{"num_hidden_layers": 24, "norm_eps": 1e-05, "qk_norm": false, "init": "orth", "decay_shape": "square", "max_seq_len": 512}
MLP neurons of a small language model. Each row is named by its layer, matrix (up: input weights) and neuron, and shows model dimensions 48-175. Each number is 128 + 32 x the weight over its row's rms, rounded and kept within 0 to 255.
After each neuron's rows, "fires after" lists the tokens most often just before its 100 highest values on Wikipedia text that the model never trained on. A number after a token or word is its count.

L4.up290 [144 151 125 174  78 111 163  98 153  86 123  77 162 209 119 111 107 130 136 125 191 162  82  97 151 140 143 160 117 133 174  72 160  97 106  69 228 138 106  99 117 107 131 178 193 152  97 112 193 114 121 132 143 141 180 118 150 125 165 131 181  77 145  75 141 151 130  68 120 112 176  90  83 112  85 131 132 100 149  99  72 136 135 145 119 138 121 118 151 170 149 174 149 131  98 168  94  69 154 139 135 161 132 162 133 138  93 103 142 111  90 170 139 131 104 207  66 136 110 145 182 143 130 121  86  72 130  90]
fires after: " W" 20, " B" 15, " L" 10, "ill" 6, "ll" 6, "ach" 4

L11.up698 [ 85  96 116 178 107 144 140 126 126 155 110  76 157 130  99 159  76 142 152 135 182 148 122 139 117 149  53 166 140  80 110 153  35  85 151 133 174 155 115  97 109  94 116 140 120 149 121  84  43 119 133 137 140  75 102 103 122 118  54  56 125 121 164 136 113 149  76 113 113 129 150 136 113 135  97 139  75 188 112 116 112 116  92 137 154 156  93 180 106 174 133 130 150 144 110 113 142 133 195 144 130 108  93 184 142 115 144 165 119 151 159 155  95 116 131  98 145 152  62  94  97 148 115 165 116 158 116 100]
fires after: " st" 17, " " 12, " m" 11, " le" 9, " appro" 6, " an" 5

L11.up236 [191 120 103 175 157  75  95 151 101 178 126 146 193 104 128 137  69 146 144 106 145 196  98 137 183  81 111 138 191 126 170 179 120 125 124 108  89 108 149 112 111 145 106 147 114 105 145 117 111 113  89 104 167 197 130 127 170 165  22 187 125 114  27 147 105 174 136 101  74 161 161 128 127  77 104 133 110  87 162 121 119 105 116 109 144 103 172 118 107 115  93 147 116 119 101 122 108 135 168 151  65 160  89 184 167 155 118  86 103 134  90 130 104 105 104 186 120  61  74 150 144 130 131 138 128 131 151 168]
fires after: " H" 23, " K" 11, " F" 5, " Con" 5, "H" 4, "h" 4

L6.up301 [188 165 165 134 149 131 149 155 134  81 155 181 113 178 138 108  80  88 128 146 167 134 101 117 191 137 151 102 117 138 121 143 109 169 110 156  95 175 156 145 144  97 106 151  99 162 207 132 116 114  98  61 124 168 140 122 144 118 131  85 122 122 151 113 149 113 103 148 154 177  78 148  59 152 174  90 145 110 127 123  22 127 156 112  96  87  92 164 125 111 141 151 174 128  65 186 126 152 163 166 188 170 126  72 139 149 128 131  40 134 122 124 112  94 126 166 103 150 100  93 106 124 144 105 175 177 125 121]
fires after: " G" 37, "A" 11, "G" 8, " with" 8, " C" 6, " St" 6

L10.up665 [227 112 148 164 126  89 108 109  91 167 123 106 144 201 179 115  47 148 113  88 122  85 114 126 132 111 103 128 112 181 157 200 172  66 130 102 135 143 131 139 145 104 164 117 130  85 136 150  91 117 122 146 111 113 148 232 134 106 158 149 114 105  52 157 161 126 126 127 110 116 155 148 131 156 109 122 174 111 153 154 111 129 144 114 103 109 147 135 148 102 131 155  81 117 153 126 106 151 175 126  97 128 104 121 103 102 144  86 109 158  86 174 155 144 139 132 136  87 121  88  32 151  86 125 128 148 120 130]
fires after: " f" 18, " F" 15, " H" 8, " t" 5, " T" 5, "T" 5

L17.up887 [133 154 165 125 157 109 110  69 131  89  76 127 192 176 164 107 136 153 165 114 151 176  87 113 156 164  68 148 117 184 149 131 106 167 135 128 118  44  78 142 140 117 151  99 145 153 142  37 152 103  84 134  68 150 124 139 113 167 184 132 181 180 126 129 112 123  94 144 156  81 166 138  94 127  82 125  75 199 137 138 168 171 146 102  64  60 127 139 146 178 166 160 103  86  98 121 215 130 123 109 155  94  86 144 130 102 110 108 132 121  66 171 124 108  99 104 134  78 124 116 115 123  91 124 146 138 133 125]
fires after: "\n" 44, "-" 11, "20" 8, " –" 6, "|" 4

L4.up1001 [151  72  84  73 109 172 152 114 131 126 166 138 131 108  92 134 139 167 117 142 107 116 145 120 125  81 106 148 146  90 134  91 111 130 139 116 137 146 153 104 129 108 134  80 144 140 193 128 130 100 139 164 189  92  63  72 184 123  50 130 118  96 147 108 121 122  97 120 194  66 200 176  74 133 112 143  94 135 110 145 135 107 100 117 139 141 116 112 109 132 144 190  84 156 137 149 110 142 112 127 111 121  93 149 104 147 182 154 107 120 111 135  98 136 185 102 138 134  83 149  75  41 115 131 111 214 147  95]
fires after: " " 17, " v" 11, " U" 10, "T" 7, " P" 7, " T" 6

L6.up139 [172  83 119 113  92  96 149 164 175  99  71 117 118  84 100  99 150 159 105 125 100 115 161 134  94  95 141 124 217  97 193 117 106  81 129 164 168  91 152 116 123 134  95 150 122 201 140 179 182  88 128 122 177 151 137 164 166 161  98 148 103 145 128  90 108 111  89  85 115 134 154 134 121 115 134 114 119 133  96 128 137  89 124 169 125  79  83 131 134 143 124 133 124 138 123 115 127 144  88 159 150 131 124 100 178 118 210 118 123 153 116 103  85 148 169 123 105 123 147 105  89  84 127 153 136 142 224 109]
fires after: " " 17, " p" 16, "'" 15, " m" 10, " P" 9

L10.up299 [144 118  61 213 129 138 129 130 150 153  94 116 114 188 144 114  79 111 136 149 112 188 131 107 122 109 136  47 179 197 133 117 117 170  78 118 125  50  86  80 179 197 145 133 168  95  96 155 110 103 132 161 156 159 134 100 163 156 107 165 172 145 131 121  72 115 131  78  92  96 153 158 113 143  59  95 129 120 112 104 152 142 152 162  81 106 175  70  99 103 109 115 187  77 104  99 124 149 154 146 166 115 115 186 182 195 123 101 140  85 111 105  71 169 179 149 181 134  71 124 108 140 138 126 161 163 120 125]
fires after: " B" 17, " F" 13, " T" 7, "b" 7, " H" 6, "F" 5

L4.up623 [154 123 162 146  81  52 187 106 109 133  93  98 120 149 155 138 105 108 170  75  99 119 125 129 105 153 111 171 171 117 160 126 145 163 129  96 183 147 168  94 128 123 137 159 174 157 205  78 135 130 117  97  98 135  93 107 166 141 115 157 123 146 134  71  92 143  84 102 189  80 144 122 150  87 103 149  47 142  86 157  94 147 152  90 153 125  76 187 174 168 140 191 127 138  95 153 116 110 131  86 185 204  74  95 160 118 134 152 105 139 118  92  91 142  80 218 120 154 148 105 188 144 141 138 138 155  93 120]
fires after: "g" 18, "/" 16, "t" 12, "it" 8

L4.up978 [139 110 151 153  81  82 163 182 132 115 126 148 126  84  74 104  65  79 113 169 109 124 156  86 155 156 144 156 167 207 132 107 162 152 168  70 158  90 110 122 120 113 107  97 139 165 135 117  91  87 118 128  78 129  83 111 142 169  86 130 134  84  79 123 131 115  90 108 121 153 141 142  71 164  93  79 135  82 113 107 145 124  80 124 162 174  83 147 132 198 190 173 103  98 183  91 205 117  57 131 143 133 168 142  97 167 121 132 115 115 123 112 103 113 203 149 135 174 119 151  71 153 102  68 134 153 107 130]
fires after: " Ad" 13, "-" 12, "ri" 10, " de" 9, " De" 5, " le" 5

L4.up78 [140 133  92 119 148 111 122 141 104 124 164 100 115 102 125 153 125 108 171  81 188 160 122  73 127  95 120 153  96 115 121 137  52 164  97 162 147  72 131 126 142 105 129 133 174 124 107 141 136 125 134 128  96  68 100  79 125 133 145 110 115  69 133 132 168  98 133 173 168 160 119 149 115 109 114 178 157 184 136 162 104  86  87 128 146 107 109 143 150 173 145 145 156 128 111  67 189 145 132 156  98 141 108 140 123  79 128  98 129 108 157  92 151 129 155 185  61 130 124 155 141 136 112 124 155 182  76  99]
fires after: " l" 28, " m" 11, "el" 8, " L" 6, " S" 6

L4.up517 [181  99 138 151 150 122 105 162  99 147 114 155 142 162  93 163  77  60 149 151  91 102 133  94 151 138  98 119  91 152 164 150 126 119  98 118 101  93 171 101 146 121 119 120 184  95 182  93 159 131 115 135 164 117 160 132 165 137 112 146 153  93  91  74  94 136 139 103 118 169 193 101  88  91 119 137 128 129 128 110  84 106  93 152 166 157 131 105  99 132 100 116  65 130  47 130 149 156 162 120 119 154  79  73 145 186 128 166 177  98 160 128 150 133 146 127 108 140 105  74  80  91  77 138 159 156  99 111]
fires after: " K" 22, " H" 11, " W" 8, "f" 8, "w" 7, " w" 7

L17.up36 [184 162  88 125 148  94  78 117 119 189 113 149 187 180 146  94 117 136 136  84 127 139  75 107 120 114  50 126 127 159 122 134 143  90 137 139  94 134 141 144 119 156 121 158 141 110 151  96 115 137  99  67 123  98 141 178 147 145 100 134 156 113 116 150 116  96 145 118 136  57  87 138  96 142 128 142  94 174 109 137  89 155 134  92 193  96 135 212 156 112 133 180  86  74 126 131 145  98 164 109 120 159 110 129  95 123  92 125 197 203  79 135  68 128 159 116 124 140 128  84 135 176 148 116 118 123 181 115]
fires after: " |" 20, " L" 10, " his" 8, "F" 8, "-" 7, ";" 6

L4.up189 [142 125  90 113  97  92 120 111 134 176 112 180 147 105  92 161 176 142 130 100 110 138 175 111 139 134 117 121 117 152 184 188 135 135  66  97 173 148 163  79 161 121 134 135 167 100 118 109 191 129 140 133 101 112 119  87 127 163 128 152 160  83 190 123 119 131 174 177 190 100 155 130  68 122 130 128 178 215 133 110  96  90 116  83 118  99  77  85  96 132 142 108  94 105 140 135 103 113 179 104 141 151 130 129 126 118 150 127  71 186 116 103 126 108 115 142 155  97 116 147  81 127 104 144 125 153  63 119]
fires after: " m" 20, " l" 20, " s" 8, "g" 6, " Sw" 5, "en" 5

L11.up82 [167 129 127 115 130 139  85 118 132  89 124  86 213 103 121 164  76 135 125  82 182 154 129  89 118 178 105 121 136 149 136  78 129 137 125 111 120 144 132  75 149 133 201  87 126 170  88 112  79 119 101 105 148 119 102 150 153 155 127 118 113 120 145  73 117 107 112 114 108  88 103 134 102 138 117 124 116 116 170 132  97 101 152 149  77 149 185 143 138 179 120 153 161  94 143 155 152 124 162 145 122 171 114  90 132 112 105 165 160  84  93 188 155 151 149 126 102  65 182  67 149 130 129 154  97 130  86 116]
fires after: "-" 47, " B" 7, " W" 4, "w" 4

L4.up216 [104 106  71 141  97 102 152 183 108 146 182 154 113 122 149 123  98  39 145 177 153 139 136 112 104 126 197 159 128 113 157 145  87 143 103 195 140 125  86 100 152 126 108 102 125 172 118 108 120 149 122 139 144 108 116  82 171 140 183 103 163 133 135  12 231  49 115  80 121 114 106 146  90 113 156  67 142 129 174 144 103 157 197  55 121 179  97 164  98 153 168 131 186  81 153 126 150 161 135 140 150 126 113  87 124 160 116  99 138 175 107 179 106 151 101 105 102 162  88 182  68 134 134  72 157 172 147 132]
fires after: " R" 19, " S" 14, " G" 8, " C" 8, " st" 7, " c" 6

L6.up619 [139 124 118 157 162  92  95 145 130 188 107 103  93 199 101 156  66 167  59  76 195 137 122 110 195 143  73 144 157 134 148 139 134 113 126 135 156  90 140 136 186 168 107 149 162 170 127 134 152 115  99 121 159 114 176  59 138 176  90  85 147  96  33 106  81 132 110  95 132 126 162 127  70 113 106  67 110 152 154 132 120 121 138  86 111 158 124 157  88 126 124 125 139 151 117 108 102 112 100 142 193 139 107 171 150 150 153 157 167 152 104 109 152 148 134 106 164 109 156 128 169 162 114 127  97 117 152  90]
fires after: " W" 30, " Bel" 7, " G" 6, " L" 5, " Ch" 4, " w" 4

L17.up421 [107 149 114 117 127 127 123 138 104 160  99 117 133 151 129 153 131 152 114 116  79 148 115  83 138 118  97 123 140 157 112 123 179 149 103 130 107  99 136 132 180 164 154 100 122 140 185  74  71 127 108  89  82 177 190 123  83 162 150 165 114 105  91 143 129  75  95 123 121  78  70 138  70  93 121 126  82 116 169  95  97 148 139 144 140 149 111 137 138 150 146 129 159 114 105  74 120 164 153 102  82 156 112 138 116 172 107 109 143 119  56 141 124 127 103 175 144 124  57 128 167 184 116 111 164 153 149  86]
fires after: "|" 35, "-" 31, " |" 8, " October" 4

L4.up119 [170 116 135 114 107  83 122 137 135  95 129 104  97 135 150 147 151 125 144  73 147 152 114 114 172 163 109 142 160 124 154 151 119  69 109 125 144 140 147 124 168 203  93 121 140 120 121  90 186 178 201 166  43 139  99  88 135 117 120 151 116 101 110 117 143 167 146 158 126 111 142 126 107 172 133 153  84 133 125  84 109  87 126 149 120 115 140 158  97 177 142 134  77 142 176 149 179 116 139 112 144 157 121 126 169 101 157 100 129 161 116 121 154 136 145 188 100 104  97 119 145 202 155 117 170 161  92 122]
fires after: "g" 19, " Ang" 14, "it" 8, "ett" 6, " part" 4, "ent" 4

L4.up629 [138 103  85 200 142 145 111 154 125 106  98 114 143 168 126 114  81  60 138  96 138 147 131 116  67 132  95 140  85 175 129 136  84 107 131 151 151 146 120 123 172  61 152 127 142  70 157 137  95 172  88  81 189 126  78 122 126  96 161 114  79 130 132 143 138 126 160 123 134  86 127 124 138 136  63 106 134 140 115 206 131 176 138  99 107 104  61 108 103 151 156 136 144 117 136 113 144  74  88 219 146 135 137 165 126 161 101 171  94 199 138  95 129 150 103 160 145 171 116 148 166 172 112 167  84 162  81 113]
fires after: "le" 15, " le" 11, " st" 10, " St" 9, " l" 4, "ue" 4

L20.up547 [131 180  91 115 128  95  94 147 102 156 102 152 160 147 113  84  91  99 111  81 136 155  91 126  97 153  78 136 153  79 117 106 118 180 121 135 150 129 173 137 137 100 131 165 161 106 146 120 100 132 152  92 129  72 162 104 178 127 115 156 147 129 125 106 125 196 161 140 108 103 133 128  93 108 104 117 116 106 153 132  39 112 123 139 177 105 110 125 142  48 101 142 141 159 102 156 105  42 178 161 128  97 133 135 135 140  55 142 113 133 103 116  86 241  60 153 109 182 137 110 144 129 110 144 143 141 100 146]
fires after: " |" 46, "f" 6, "-" 5, "," 4